From a checkpoint of a small transformer trained on Wikipedia.
Size: 5 heads of 64, MLP 832 SwiGLU, 20.1M parameters.
Architecture: RMSNorm before each block, no biases in attention or MLP, untied embeddings.
Training: 449M tokens, 13712 steps.
MLP neurons of a small language model. Each row is named by its layer, matrix (gate and up: input weights) and neuron, and shows model dimensions 160-319. Each number is 500 + 40 x the weight over its row's rms, rounded and kept within 0 to 999. Numbers have three digits each. A neuron's up and down rows have the sign that makes its largest values positive.
A block is one neuron, or neurons of one layer that tend to fire together. Before each block is what it responds to, as a language model described it from the Wikipedia text at the highest values.

Description: Verb-phrase completion points
L5.gate585:513499434563453505483528526552517437457474483447550456459509516556518458433514483458483479497490500434512516530514470522573512466525521494547442464491445472539499598573489491500559455496549486510466571505543580477465481501474508453512528453458471487508459515549531453471518515521569516522456429516519527545497478496488442516502501557455566543522497485500527530551465487529506526513415502510511504536475515503418500543482561457445548557495517487495480532436527592473472554469545470
L5.up585:546476476532498489505470487440494479514589487522438451496531464460498483490501455574473581475520495528484507514524481522477501440511565430472528584524523506510500480486474546458552459525551490445506502435539526516506572422481524472481490524497498492499485510549508468524450461491494524558547448520514562467498543527479485503502492554512405511567507522488541407463485568511547489504510497502402542467491600465542472551447481477497561511468515485529500446524489498444530457432518562

Description: Endpoint nouns in "the ___ of"
L4.gate241:563500471519497513494468535489521480532438564470461558495556493514429477594517524484483501513572480575533576529439542504540509514547566496560586516567436506536465503516509542403492553521449578508495574441480534463542523524483533457450432515512467521522429501477531537404518571517512459487415510490531479490506515463465537584528562470527490468549519506501451572559457576430456522494530452444505487488504501555484460442504485450505473531497503532521479528475515514506498531437500528
L4.up241:546494522543496505495543579437503517493510478474503548458466540525506491519495494530525522474555485489417518432481553577583488468494545409503464441489594483551567547564576447527432486527472544519492526479580472527447599529525494512477469506501443559523534551487554511495459499474546516496534510503541492564472481506555491552522525441540547555457465507499538533557477524489537533552508439498477516521470479522550536537458503538589391507562586502474455467501456536551478439495536507
L4.gate441:582503555536495488514487459489505538526474514501507513541607500498501449462473429461535482527506587535549486537492480532457473488476422481609490537521412429598535522482514499470489460553504484593453520445455590558521516523495632448525480520576486478500430495514444506475508483497471456523494429574530503418492483526494450547513491476519444561532449533490470511551460428505444475503476430511518462512533502491534500429452462490539450514492459518475413503496454528545488532528485552
L4.up441:537550483410530546456478556453450551491520523603515512499425527544494623437501506587473556447505432529503446529501515532453485530593452585492525452492372495483579561490466559450507397510552468508519540553455492515535451527476458483476548462505466453471510492517533544494497522568497529533404491508421486509485512528472512526485492490467536503542501490566469449519476499511518488485476489469506545457465498512500503496539503447521481526441515542418497438524475443472520461503531490
L4.gate634:507481459559445507509507541540449496518517524475528474519523482537528534525493482467527522497502482530510485489432521552467452480555511545531472451515486490555507556502452479500464462506533479490533492480424533492541496557529489476561534493553471542445535574456411497508504532470477519481521551594508464551487514460553535464520562472440459529529487505522469511454481493506510509521570531551415533447455506503490477529488581519528518543388497525458606489448465506542481471469545513
L4.up634:569539497576509510491538456501519468525526566497510549426548476462475519530559506482502500491463538483416496463488500526497501432537482501515501493544549509448446537528524533453474493559445488536491462485500567525537517472542469488459465460576556532600455548459578520497564468503500511549531495550509481501620465457425517408476582494510436490513535505522499529545513524525538469475540446508496457454498447496383531491513544448456495439516492473434562488522554472491544509423472418
L4.gate698:546522467435527511512504495506524489500455456513504504483504480536467520464601574610512430519512522537446526483556565546498490532588529490559442576482513556531527445418527531584568453474546581457491414462545545474465569525535472472474484520426539538549473546545440434433521584437423477538449513564470465453510506471487489515520442503465513590508449449542489483532577491522551531565478551474597469502541476494479478513484475462501449544444437475549468487513480425499593561495503514
L4.up698:421522513511542552437556473517604488479536496431478466504484419500536556480529525543511541522500512541474525561613454506390451440487477494486525515590461508483469557469470469469536415467554524406552490445508493567504503550477400519567535504586526543440506487527470472536445496598479463522469451504489476566432463508523567512476544518474512552539542548434553467517520474480490469478472470509503499449425518503519521485550492530481435499448544445544543500502447451504494453533475525

Description: Adverbs between subject and verb
L4.gate314:451490478418460566508487525531524480465549458551529526499556509540509534478500467576547456548532580503460495500450470432488453539560487544446500496532568591508564516553453547505474513549534407488513479581516499462473485516462499473485426502533472535533482534512447550504486524535568509467469479528483495529496425492484500478466547503491497524497524485453476520464494442483471584472563562472471525519477457546446412544413519569527517428523513561459535523532514470509488448472535512
L4.up314:458536600561508489489501591494509527541498458466594513415529549483528460475512519574499511451454507465553553520457509572509522439465421442516476518456530529546499500510527436539554526512516511505457476442510541457545480484534513494495484497546466515509502483485529487491505550562499507472468587497429514512521455510605540439496465512463535513550468538461536440498543495468516471469511503487511505503549450517545488553507442459383602505519498490519426535467419560521450539463516395
L4.gate581:475464548519519483520512532481537475560501438524489515473519532530579547427455521511472498463567524478430552533540487481606530496491499470525524487545484550534511500529484546482507523526540514560454465542498538458530505473504472480558484555426477401569467497552474521496556455523476549501512487514523524514509461520496456545487485470467526463502414572470568416441471490497490511474518517498455455474526506537483434647519473436530421441538520486537541526538436489470461515493443442
L4.up581:509482531520468494528450518425478459473463455516516472493484426522524537509517501438470490504552545494513446543489419505490472442507519447467509516488574542429526473459474525538559507536487501523419516492520497551508606518491497505436428546476483444512516445535483521493504419528583461493494528556511494474539414472505435512431538503545462516466514475517460488434528523462513533536481508467524445466491425467514519525518505498465480520481477537517510489466506486517497508499441550
L4.gate601:518446520529515525538524517556510593575534518482517531530499544450505504464464484527447507520562514491484448548487465397551525469450489542557498446565513561440435565486509573556548464464506496535462510456486460485523522477545480465510471556478479468495504462519482563509502560480473509451466572590494588529462577490477492511510474422489469521422467510507522522482478526459475583484479537510452515512422436560535519486445564463507550509429545500471529475463518451437518509535511487
L4.up601:452487489553514554506459476447426509483512478454504467540483482511549546447547540515493550533585589440545486452518487504493554494454516564464604483510509476487503496537580509531487526576544538501494492449499585490572559539498541511491554483508517484448416507505355458528452512508474502492510523523498547501509486500474522487583444452504501548474461491526542464482477478508419614546505530529562460555466604545526519503482616500564455507525583518537592468498536485433515515552531493
L4.gate830:484535535512500492554476570574505510532484537469553497477538513495546542415540425471540562401501534459482561470456474514479480472445550495453505444498527504534529397534481567584488589482534481556446498566472426537502508490538525488469519583527534496474473546512426551498420502536488464494467544423425510441386453513501478445527526522476479469443527510499499485562477495488509492498472506521559506513435481463529518510530484516536455530489489484548487467468466439507524448534538528
L4.up830:491490541526479473559459519555482502521517545422532500506502452534513522478520483502480449478528601428551531468439450466573489501505517471489495490504575557504465482571486552442453505523549522520454477566496452527503482568514449465521523496564564499475510514527472516506483508525519511566396458443436444489545472515491451421527463478525510499485545486502542536509494507486482450502549524527447511475435515503564469550509459469526588423491465500611583460455487504442511474509536466

Description: Final word of multiword names
L5.gate555:511553487448526539509530499531437489458534554519498477556457414500450576492474483460506459522523484522528526520506558492515546549486425544522583560536479518539457458497480487558517502512411490538461457584541534530435553461488508468491503482449557517505465507573523537516510519518522576490542491470502477508456556441580548532461519597509529497460448467395526511504531458416491506550511432460479513463468543550519497514546496441484501484526517492454508537463498544455555608460571501
L5.up555:498496524468532515565457514539418496521543443445464487468442492495521459475499510440462488573531481536500540476528468547476518566577411498473479482498546566576529465468528522501590446525536563440520500422538510505466503509588461476604533466453555527553524455466505523581455529454540480499435522484513555489459442423529547490556535517505483541547483478502525524493521405479443499488492542490512524454503515536429450489544516519523412451480504465482461482489497480526547542493538480

Description: Cause and sequence connectives
L2.gate54:513486510504511552476474484441556453449524533485599435574514491541500541483618461513491453449458515485482468434574473530492384486514539497452541504494471556522448556578522471501601453496578463472514483461532527464472469499445414519482509463478545557474481481488507485489515448560532537520443519495463530525480483496493484559501506520499478480509498503495503572525436459477492491474506502428466480537404557453480505516521454494540468507441493500494507518490435523462571526502582528
L2.up54:422518501497467468470474451482616565461563490493605513480484535467498548503513499441511538569513582519583511554465517511518423489389565502476542462556475536437462514553560537530521490515541548453610527469504611471482488559532582485511543509507492476494518506543442355486465526500489517486499508468459502506524466498484544529527507507524535463479465494431522454480499467482501468556504507555439509563520556421539476488566465526467494440481536477455512532502502452483528428475537535
L2.gate223:473498614455447520495481463560525510484473543485549481501542416498434516503511475560556509500487488512548476499474491473488529515496506526458442514563496487445515441503495554533476469502477432555483447564509539515490482460488452556511467541445463520456474500496452431505524446481531523439518478524450544441450438556529532546547468448471519526496550499456564545519420426488508511533552575499506512476510531546537458514480483530502383482450424493502416482449420548490481421450534536
L2.up223:489402532531538521543502490475563499466543531474451540515525487523407459478522494508565456517505468520450454518503505507553454476513467490543538501521516498460442543493470389576562594557518491556471484484455485451462466472521483487425563536572430514614493419506396522475462442484427515473477528580440497551497476524515462536463510446562477534527498490526549461480479498518516495428513509520453469403539383487491540477490486457443509478518560479508465540525529554467481528562430533
L2.gate434:521518487527489482484514481513508497499465549451499546454582514523532472622459438553453498564468582545585477502515460535566479522523454449557498516490507498535452521537565486564540465549499552510515503441460523585470472494483522465476563474525532507487497489465452439504438439513533535541390442405527503500498438600502503476520542484450530436439469484498521504480462499504488516468465504411462485580532556412411488547531424541592473469518544520512540532446506509513496505509512506
L2.up434:539445582458447473462533522510621468425481566447606482467498458443529443521547448475513498539438555629568502471488512519550444459475537443504532502494481588444423509495475483475477516460408502473521518514492570462495479556559514500530513442505499507549506523416525466419502496529483498470410484537498501402475524509524512442500526449470502422475482526547439574493535498510565536487498491467486573488528520452508539534526462518525554537515517462558530484448547524436495431462534483
L2.gate515:499461500571536487468516475470534495478438526515535487507547543527509503577528454512468450483556537544551465523571494492553487462506490387470478526466483508521576512475603532519519458491594466537580440490491501491435521542585473551547452500480498549531503488512451487559515487535487519473476501421525487518506510527524513502589527538503474487493501460447537491491464495485545569533524537485530529463505525421481458530537490472496519378518467497514497525431507511471505509443532478
L2.up515:485444509507529514524527531496510505465493463501520457473485520499426479588481487527511423524474516534571537484485513498502504422501504435523419522513505500479496517480576518514515534425487454534557485497484440440483445549579501554489523486552486510504512504512447445558506491532539510441433510511513530587510494513480462474532518522470477454555461490504559472488515502495503535497458490480473523462464561549522511602539533571459517473495525439502507550416461489503548521462548470

Description: Verb right after subject
L4.gate90:552531476546538478526491467531519527525533439565529490513441464501505477516502542524443531488557523521517490440493499526551501492481510476451506472490462528484577520494507487506494504514483517460494518498536499438528533440513501426511441432519466429512531488535459515508505515503505536527463532507389521609586600526550572585489524468413425543469531429483518452430499506438529522454493510464460456535475408498515422531522510506471461546501461433481508440539542459500557535491532610
L4.up90:533481506555454492545477497482497507482427449512514568537425475477447507489431417473537496461486481506516553481439472532473502480460453493497494488438466569510447534516503530465487443555571531433497457563543473506504539559509480539512461438414482534464490530575509607525523482509503575581499498515535510499503472516563559571470434462545518481524428475515522481558445597500485416478562494512486570574497457474474500514546450489510460543452513502424521486605459537571474544551537502
L4.gate152:496493478516515491509538514465533466452514491513522541511513517490552496425509508507415477487599573486488519494469518492575467410498536462485571487440560596415531540537470547481487509533507549460503511540551574515536476500457530465515504488379471503481451492518514486530526481538516532485479418512446509528469487537567514487546504499506516506470432501454500538463432448490402600468489543530537455471524505574535562501394519486557461437523438609528507443484521469522460492454495502
L4.up152:483576417519452473529533549470491508501541589535532496449438503489539447495562485416524523535542549429477525493490440505499502454450517531506542482414504532494501544542495499494590560478518508528472458554558528500494502449506420487475471494442512440371523525537511515495544486514557522496508525509537500458538482486531483420507554478527490542524501564530420462515446523476553517498506497506485492558512535482518478497532448442531501463536476489479538478510610469540440518513508462
L4.gate488:583513443543470542459504476483427452433508494537523562488478511464520474534519473471465455498456504453522515507425505474512525521449531454527437517503482534504451478480539542557506488531479444480468511551531521493536499487474507570468467471494510493446542519521610463576540457456493571579478581520478587461590542522551472530484511483596468535457544501563513548556503536480531509469527508451500497509519496394476527529459587502467504435520434496521513488527516435544557522453516516
L4.up488:547424525578476528486443536365506382498497457528490524455569568539586484461439488480436480505537537471522573503439466387506463534494471512459509494448528518547439550541491490485551474564498490525526520509558465510567568498552442485596500533507457507442542503478486505556468481485467484538505509514548541493386411590525486491483520543507498537535569551474517503504448589448444562539539535492449462550509558490414427461582498460531483466508495464543487455590504547536462451495497470
L4.gate533:422501513591528565444524539491494508482487539459454502443433472517605593471516466546459441566530498437550521494556519502478533488492533469563508466510530522440516544491420519505521484456524435484529487514466487490530474517480529444543480576506533487466476551536463510535519520485494542484504479535507559533477481493527529534535455478550525472478487535498532499524431554500477572430530561523536473533575536517532533433526486495479440494469548483550520499561545543515481436504557508
L4.up533:525479533516466460556512479413627547443522456491506516506446503518506413460490490488528505532507455509463442480450482458531493488503536522505524557499493519512478539475484451457555547542515490467484551584401504474515541479458505553531504488470563572460541429512507476545494532559467512514541589494437532506462531531515557468565489510510535529516456550563494514476575514524459515460537526515438451478503484525494483523515517442466510498486444444552452515492538441577496535482539470

Description: Verb after its subject
L2.gate308:561493476514484478507554547495558447526566511489491479517556533548453487530499537565456473486488547477435523497483510459554499421494550622515527446483473499486534536504497545567523567479475462426466408444499570522497476503373534530502508451506547544500525534566480501511538509566472515519441511548459524582437479519511502521489547480526497549561508492423504493473528516523488499578522508510549522420542508534569461505454514496441461488560516453495530504509562459508509495500530436
L2.up308:472506532554458566490462458498479450456474472466558534495446482496569434487452479457455463453486569555496436471503490498558431496488554551498585511497536517480523513511546455581523512510474437554474595533530510444481499511507496553460506478425482515504521418523539581466575473506434538516537471491456520535456482501568461503485504438498480517446457493528427475455470480510483510422522534496473466530504522487395455546470537515460570520511554459539506509556484511522595506521450509
L2.gate429:487499562573446509473511443535418541446516512513523479499445495549468498517503525479538476470501552462553540486514454496513528503478523468560545489398561499494497462501503512507548602516568400515487579549524454520462489434408475445480501480487448510435519483528443439528473479484501471514520534538477521452543473446511461440560534512578502526487393488588495479540518464512514541518471580505467491493484460475486503519517471489491510545464477512512438451428489511495512543478496508
L2.up429:498503502518423527524460549545484447518478513457520474508518509571548457449561511514535466496506539487469488434565554454515501494516521520495555465532505564526504503481512508537594535398438500485506473584559541512535506479443523502497503482464550409490561598502492540509473510582548526477490521514452613555487456466523496477474545524493536455450410425610507450532480529447418513443576529500494521488492469487483516461439505463445514519526512501516462493513522500552531497521481481
L2.gate656:445498509486462584450422467495511480522525589510481543520508528562512489445530613503472557479511504411504512484567484483529504483482489551519567593476512555498505481489492493490469496404609513467474467494545491452443499458398530480550480486447504523500535489452468410530512495525460486548519502527472551554485523548490493580543476503500496538527521436515496467467409488512426463508527520461520561465537497538431475478572551506455473508467521499459524522544532531564520410447527489
L2.up656:498466490500516519508522486475485463440514498435438453509502544556427507611511524520474514436505509537485579423525507516544515446492531541509514437414469449470475561529525455538488514515509432469411534554507554438450506514495480490495513525524532496530461545428472521467551525480503510533538521542526449528515483461453472448537500492554473552481450574538555565540491521550484563509534535478423484487502509496548481454514578498462591477549469501576475486503492508461512474472452469
L2.gate715:444485460534511448494497458503472484491545475538422410593444486526492500522541488523476489483596618457496506534468538481498582512500497514508582484525525561453545546482482492572497475497525515460494592511416524476509466426475500519421564459512509448508521561498537528535556577523530484518489482438412486442526477481502499500559489489477444463445433499487450468457561554419495559547528470521504517454489588518523444555526524538423429549549564456593516495491519516464500506524537454
L2.up715:450512460572516485446469516457441426493451546562456510525490463527537486486464499571524419472458522501469501502525557462478469492560557469521531465444579495488473484519459510466509557476539489569507589532492523502523472480436546436533517522570548536545521498390594455527500491472509577533454476513480491494542477408513523511457525482602487517471452417437460509521503496460430523448480564540530521462559490440536480589446514541538462488545449512505468431531472446513485517537527536

Description: Named-entity head nouns
L2.gate33:462495522537502454470539492564499505525545451464530531475492471533481477450544543559534499524450448549495526544523506402540505464509443516463511544530539536490447553416411469544519520449517447442466540529572547496489561514442489525509500482544453561528530591435466484564583532504489534499519590539491430462475499393458496503573512538491489555536469441489507513465528473544449506482444537499495544451449492534477520529539449553432486568512473454518481571465513563521508500446521436
L2.up33:540464547533504476542533537512496482417415503511460502480483525527500467458523448526469493473494595599515458468515518518482533498514473489515488523512512502485457572466450515528535607487533465465526502513447552544504540520493521415502463480512500505525528495497535558440519468483469467492457547556491548513503454466456442497496539513496520471571529495495453463499493437478524501459533506559472496556431550552495510489517434546510571473427556509485528504524501474520626562462496417
L2.gate568:472547567501476469520518447541529530452575516419519502451469455577514583513507501500518465545419553544490508505475530450480521476497393480469499568514511510509530486415490485540483562446557518448470511495515448561522540522426474497470501488533491510540526478487504571463507536419450442455504523481467461429466516468473499513588523478507557553505589547485421511541460444484528445553543553486475648471507539499434564595505509540473434493490530519414471436478542517384492470498490455
L2.up568:454521533492538451461518488550535488455497529453470558468480470499526491418543530559523499500492567593452518571464530469476524536452429459498496466513535538505444522402470557593508523466550481440539534500526504497530500517510505485470513458551522485524506560447433542557477495435516475412539481536480423523450427466485486466571476528510507546532500528543510543575474490565445477492483518497542503404512588515438563539490445461469455449466521491495493496412556517435546488525464509
L2.gate616:520500533510425474495500562530481491550571582465475544449541464562539479536556466448466463409493468543513507494415509489494514480512513528476500455492538504515505503488398514499507524526478508484449572536512487557508558503527533402519610506503524487469424588455500523389483548475527532473534487519463479450452607444513459508567550513501484491488489487495523458458524499467501532442520507534487528448539580514512510485474435495427489542508466473521489541490442534509581593520591498
L2.up616:535495547518510489527517475557497524472416416495539538472480548515483555489585453491492550489518507566479445509589517440497451616513406476474525484498605563445450481500520538490543511482484525503482452437490521470460564519531465550532444462540550538552544482456490449494540489439510569487422518491497479422474484469441499455493463506471514546477432477439499477507498478495561492435466521465449451548532503433455471512550493479495554529509533598525536494513513514490552474476473447
L2.gate657:482524507573443514479536461488500527483586515510517533496553490430553448491514436568558512441490486546497518411493506486518483499509456514580409519506508494575462526496452515501466584513469490549456531553517450518474452503516443521503548505522510500512476518521470531501461518520514523504459566512507440468483520375554488418520475564475524517497552570496552510573492538569506444458499478505507597517434501560462436475500459475444484496474507510554541504553392504519551496503518447
L2.up657:518501479551471524589583545473472501535560424502482510519466449577547461493573573487529480487452504539543506466519543525509510458568411478499499593493502490524452477516462540544554482572500535538463519553536572488509465543573513522511519482422514490588532509478464439509501536500493404446518473498506494516480488506527518522475485479486511557520526543457492460489476496566518460470452462495544526468550509556532505430507458479468456557486507537531527558552495493479572522538502478

Description: Clause-opening subordinators
L4.gate247:475485459529487565456521506457540479519533616493564611402513526500475465456538553533544558528443542506576516487509564533510543556484482513541513435522512539512568578496440506467480435451519477463471428525458461427459457475549468554571504471504528508496557429485495521555420512533484577496458557412491515478550503460504452550542546474525495507500437526527530512494530482416488462526538528483509447511500493471472573495515466525488494462490536483484527467579472536460525448501479475
L4.up247:543528505503434437519488541470533453382557494509495533492551467495480500523484555507470481531488449524567517515521496494448441479512519490550476453459497512455508516474575405451424472516496500474493458499459477439522502558498503558519504505508491509449523421453511516458416485507556537563455498462449485467501572554480527474504524423560493499453466500552540480503605525474499422518513550514587422535525529500503494546499505509513519513500486492482453494509556413426602563503542440
L4.gate679:483464520401475458488479397550547529482496507464480536534440477490524465560525485549566455477498570500482489511540599438485465513549485466475484429516481525520445528490494501459556527425501484510527408493453477479486465440548536564493451527478513502474529541542504539495431538477511472517473437530525584537478545555531500496503488488511443537469491530535505455516573516526480492481514543539516462490514523488455521524483575436582451579480568581530543473487506508516512512489460504
L4.up679:528503503451497496461468531548556548465495473526553476513469443495482435488484558507486495495443520519425523517506428515507527473421489525525517517478517500515460543484501542587507433527547423452450474553460471558516500422483498551487476491538536444452494443521457468541461520550470530552452544502537480487411479480517442457505568479539595523463485488491509552566490476468502518467505537540453509517539481570521497524509477538553548516482460480503486496553415514540423473477523535
L4.gate740:444462509498431612495460499451527541506462562461460513537491503463575518492496567488495476461537555474466485517480462458596555472472532562542451491540517557510489519521511538518553513471561519563448425508521460461514447451501478513480551507492503475512508512450506523479503581524426533547475523515574577449466491491509444503563535459457494472519526489476495498580500532534410481557503475483462457499538498496538461506465525450519534541488478423444459491491507485461469554457514490
L4.up740:510456509566514515441513513493430519489496538489491452482497469494505462495548515572504422478497528479517469481474478486539460526503473501547430427465462517519508498432475515452445494580514496488481445481485494456533491505588501530493425535497497518455516485551462579521519476598429558501416485474536519484521476528468526458482510457479494462492525517532499445503486496458525529569528517513487578496567569519522534512489592461496499535525531466501523501556487482425469447528446540
L4.gate809:459511476520459488523484452539473471559550468457511595507500451469521493410479528506527466541595443537552483518534604471582497540498480497543463409507519504482552471505520422543407518528555502506562524491473545505469445563519594509553509480540529537496564531506455471523455523560501569539512471501524541462543481520513442475540494479500459529494514525480520449539491460485479567525507473520483467545461551512506570514532542507517484490438496487514420465480460448428587493493500463
L4.up809:579513451582495434451441468488555504504484553454446444464474443448450478427476543481539442534603519483480499493494545520527512514467524467533504505534418552508571496545498506480452492506493436425570480529450522561484551512523565556552524527487469519405490497542470467471491511451508491450464526497504491466458459510452494447539528512471457521477472532478550454533493519498496509415557481518468510472533497477511555489517501516514514414541430448450504532472582517450568469420524523

Description: Before an upcoming noun
L5.gate705:510471571496535508531483483494442507509521494532570556549507558547534469563485441596487484499534584512472527511494533530506560465477425486451497469435481495492484522428560511544486476574532542470535538572499501459487576490521529514504553491500505526480562513530438519516433420507491521485395450362496496535522498527441491442549501483539464434467482474515503516539533472485531529541504533509550517528475537579511541476414530445532473490495524523507509425500489551465533511471457538
L5.up705:492527525599439529445467587481474442443486491522519533532457485447522538484509525491459503511528507552399521486511459502542541536557522533496491560529501518545409430430464528569630536474518514558456470498500478510566499477477545532466474460499473473593558579476531433497501476476567540588475458481478474507447546532435506487472495539465527559509516472486477508468516530539522511544454489479482552489566522489482582614515438493488529522465503420494562570466514494521559481533562528

Description: Pre-verb slot words
L5.gate328:455545518522518571465518529497493504439449515518547511473494481429526520506461495545526494528468517565540555555442486492484550474536481541449473506464528459525566417489424439461515555529531463541487521523497486465496487560455488487527505519454461552472528448568445551566442428594482517445496433484473562528458442436389506535487508541524435517500503493507559456502478493535489512533437480478489505463471416498522488564397547436536527444506472489532509524537540478519536557523512510
L5.up328:474451536498530487511486551434518552501510494522350531481547546520566570513483478528514508513515568491482486525451439456486475501469538527454499559488532483457535478496524515540500548512526489488536495543459489434530515501565458525504552487421540494498449474488440490498541481480464460397451473471441456561533480581500588549493556531472529527553556524507492565592477550459477473519555451489416462550451439504473501462624551490581508519540521527500526541469544531461425487520454547

Description: Adverb endings and negation
L2.gate88:433488450481508551455516536494431483493500534482485527568542516479529567556459554552450489581472497446502495503565466464494522594490518550420507522569445510519483467546494478487549468512499489503504567552506469557478531479551516479467497576485543562457514457486428439464540472493453487525541476490541575489477429501523484522486558506483535525489425483516508493564458403495539465546427493531553596451515578493540455487525580448548455464564555511452464407491474534553453508501592544
L2.up88:476453505502557506480521525516553520505492543552519484532555536474554520520505509469468441488478454542529554459519487477467585471524585479465482459576453558474478479477572543485467476561554447574487560455514516497520514471510489490486519476448621525461504540466539448557459511507450497552572492487503382498516487504494429523496528454488470471466457505545452539485482500519516486520477510466491557551480541519553453437476514577470612452492516555516440461577431517533487430544551418
L2.gate210:462538496573528519500464503503486488483483431446451498445509432515495514554549524533480490547519526463519547531491470494534462432463518446551524456483462467493557585521444474501467521509539482487499496484537452560496484530513480460551488433442511469485489543489461475445485580508529455490449547481466535535491416449542498517577560451535507537546509457483481467466500527489477437485434476530462454536520450467549510543532503475571518457558505494539490574467487436458497497491460542
L2.up210:430448610515574546560489439524468470556556478459521539403573515534552440527505525440525507465510534453510443476499500592562528421527469490480462491543500537502511527511551539495456438545508537506492503460428516484474531569498502499503505480514430430597561454546502535463506493473504526467511491505478494562418537491488445577466473458540462499370480525525496443586468485445589500451467532478469453510571464544527546435501521531512518488459505475476514459525540477442458482545528450
L2.gate614:438476457479567553528475472524532523532447548456446546525550492464522467481453522475399525524460535470520551568521516408476469484519504483498469473517454530512558453448490446512504441491523509550556458461496476481497408585513532476510514510470496479491558474560611490454535545502518511463506476515473435485496511575509501517445425588479547557534480459486466523459530439586466419498493479456469514486500423526500542470447506575526531504483524542498387531465507453477460460555507588
L2.up614:459506539514490535502463479446542503532409522441560498451528528556508485565493570509458486523445488469499449502468494487557579519472522479440497449486445483458502502516465530428565532501472494558543526473549433465528478498501556491504472565459528447501500501494488534433493493490447475546506542496477459466510462572427545532519441475462549500419482568442472487486514432545480517564552514478443490553583490482525554525429448531565493514549459447479476528522498528549452554453515514
L2.gate639:561393440505484542569479559458489526559463514501461557468521460505516462535509535499457471508497535512469510537539404488516534442535536453550514489498523520543506492451508445492489553565576529523425468517531497498477484526471557505465529568421487395449509482590463505492496584498508494399551542455544496501458450552466577536470471544416469551442513466539488508554501535449496460540528555477500505515558559540571469509466498526512507435474467500521546515485470499489454498439482496
L2.up639:505511510507557546502518549435550499490546489456521493520528496496487499524546493547487518540422469500476491538437524528552500458482528490530492529478525509496504444501464592498494501552526477567433482534560485518539522521482521483482547588470478483466495460460457466467537531520534497427529533525557500513466496512454552482531473628488477582513516461473463539521506408463501526533481510500516542484462478538491453505540535523439475519519486505496517526507409548579461531525518518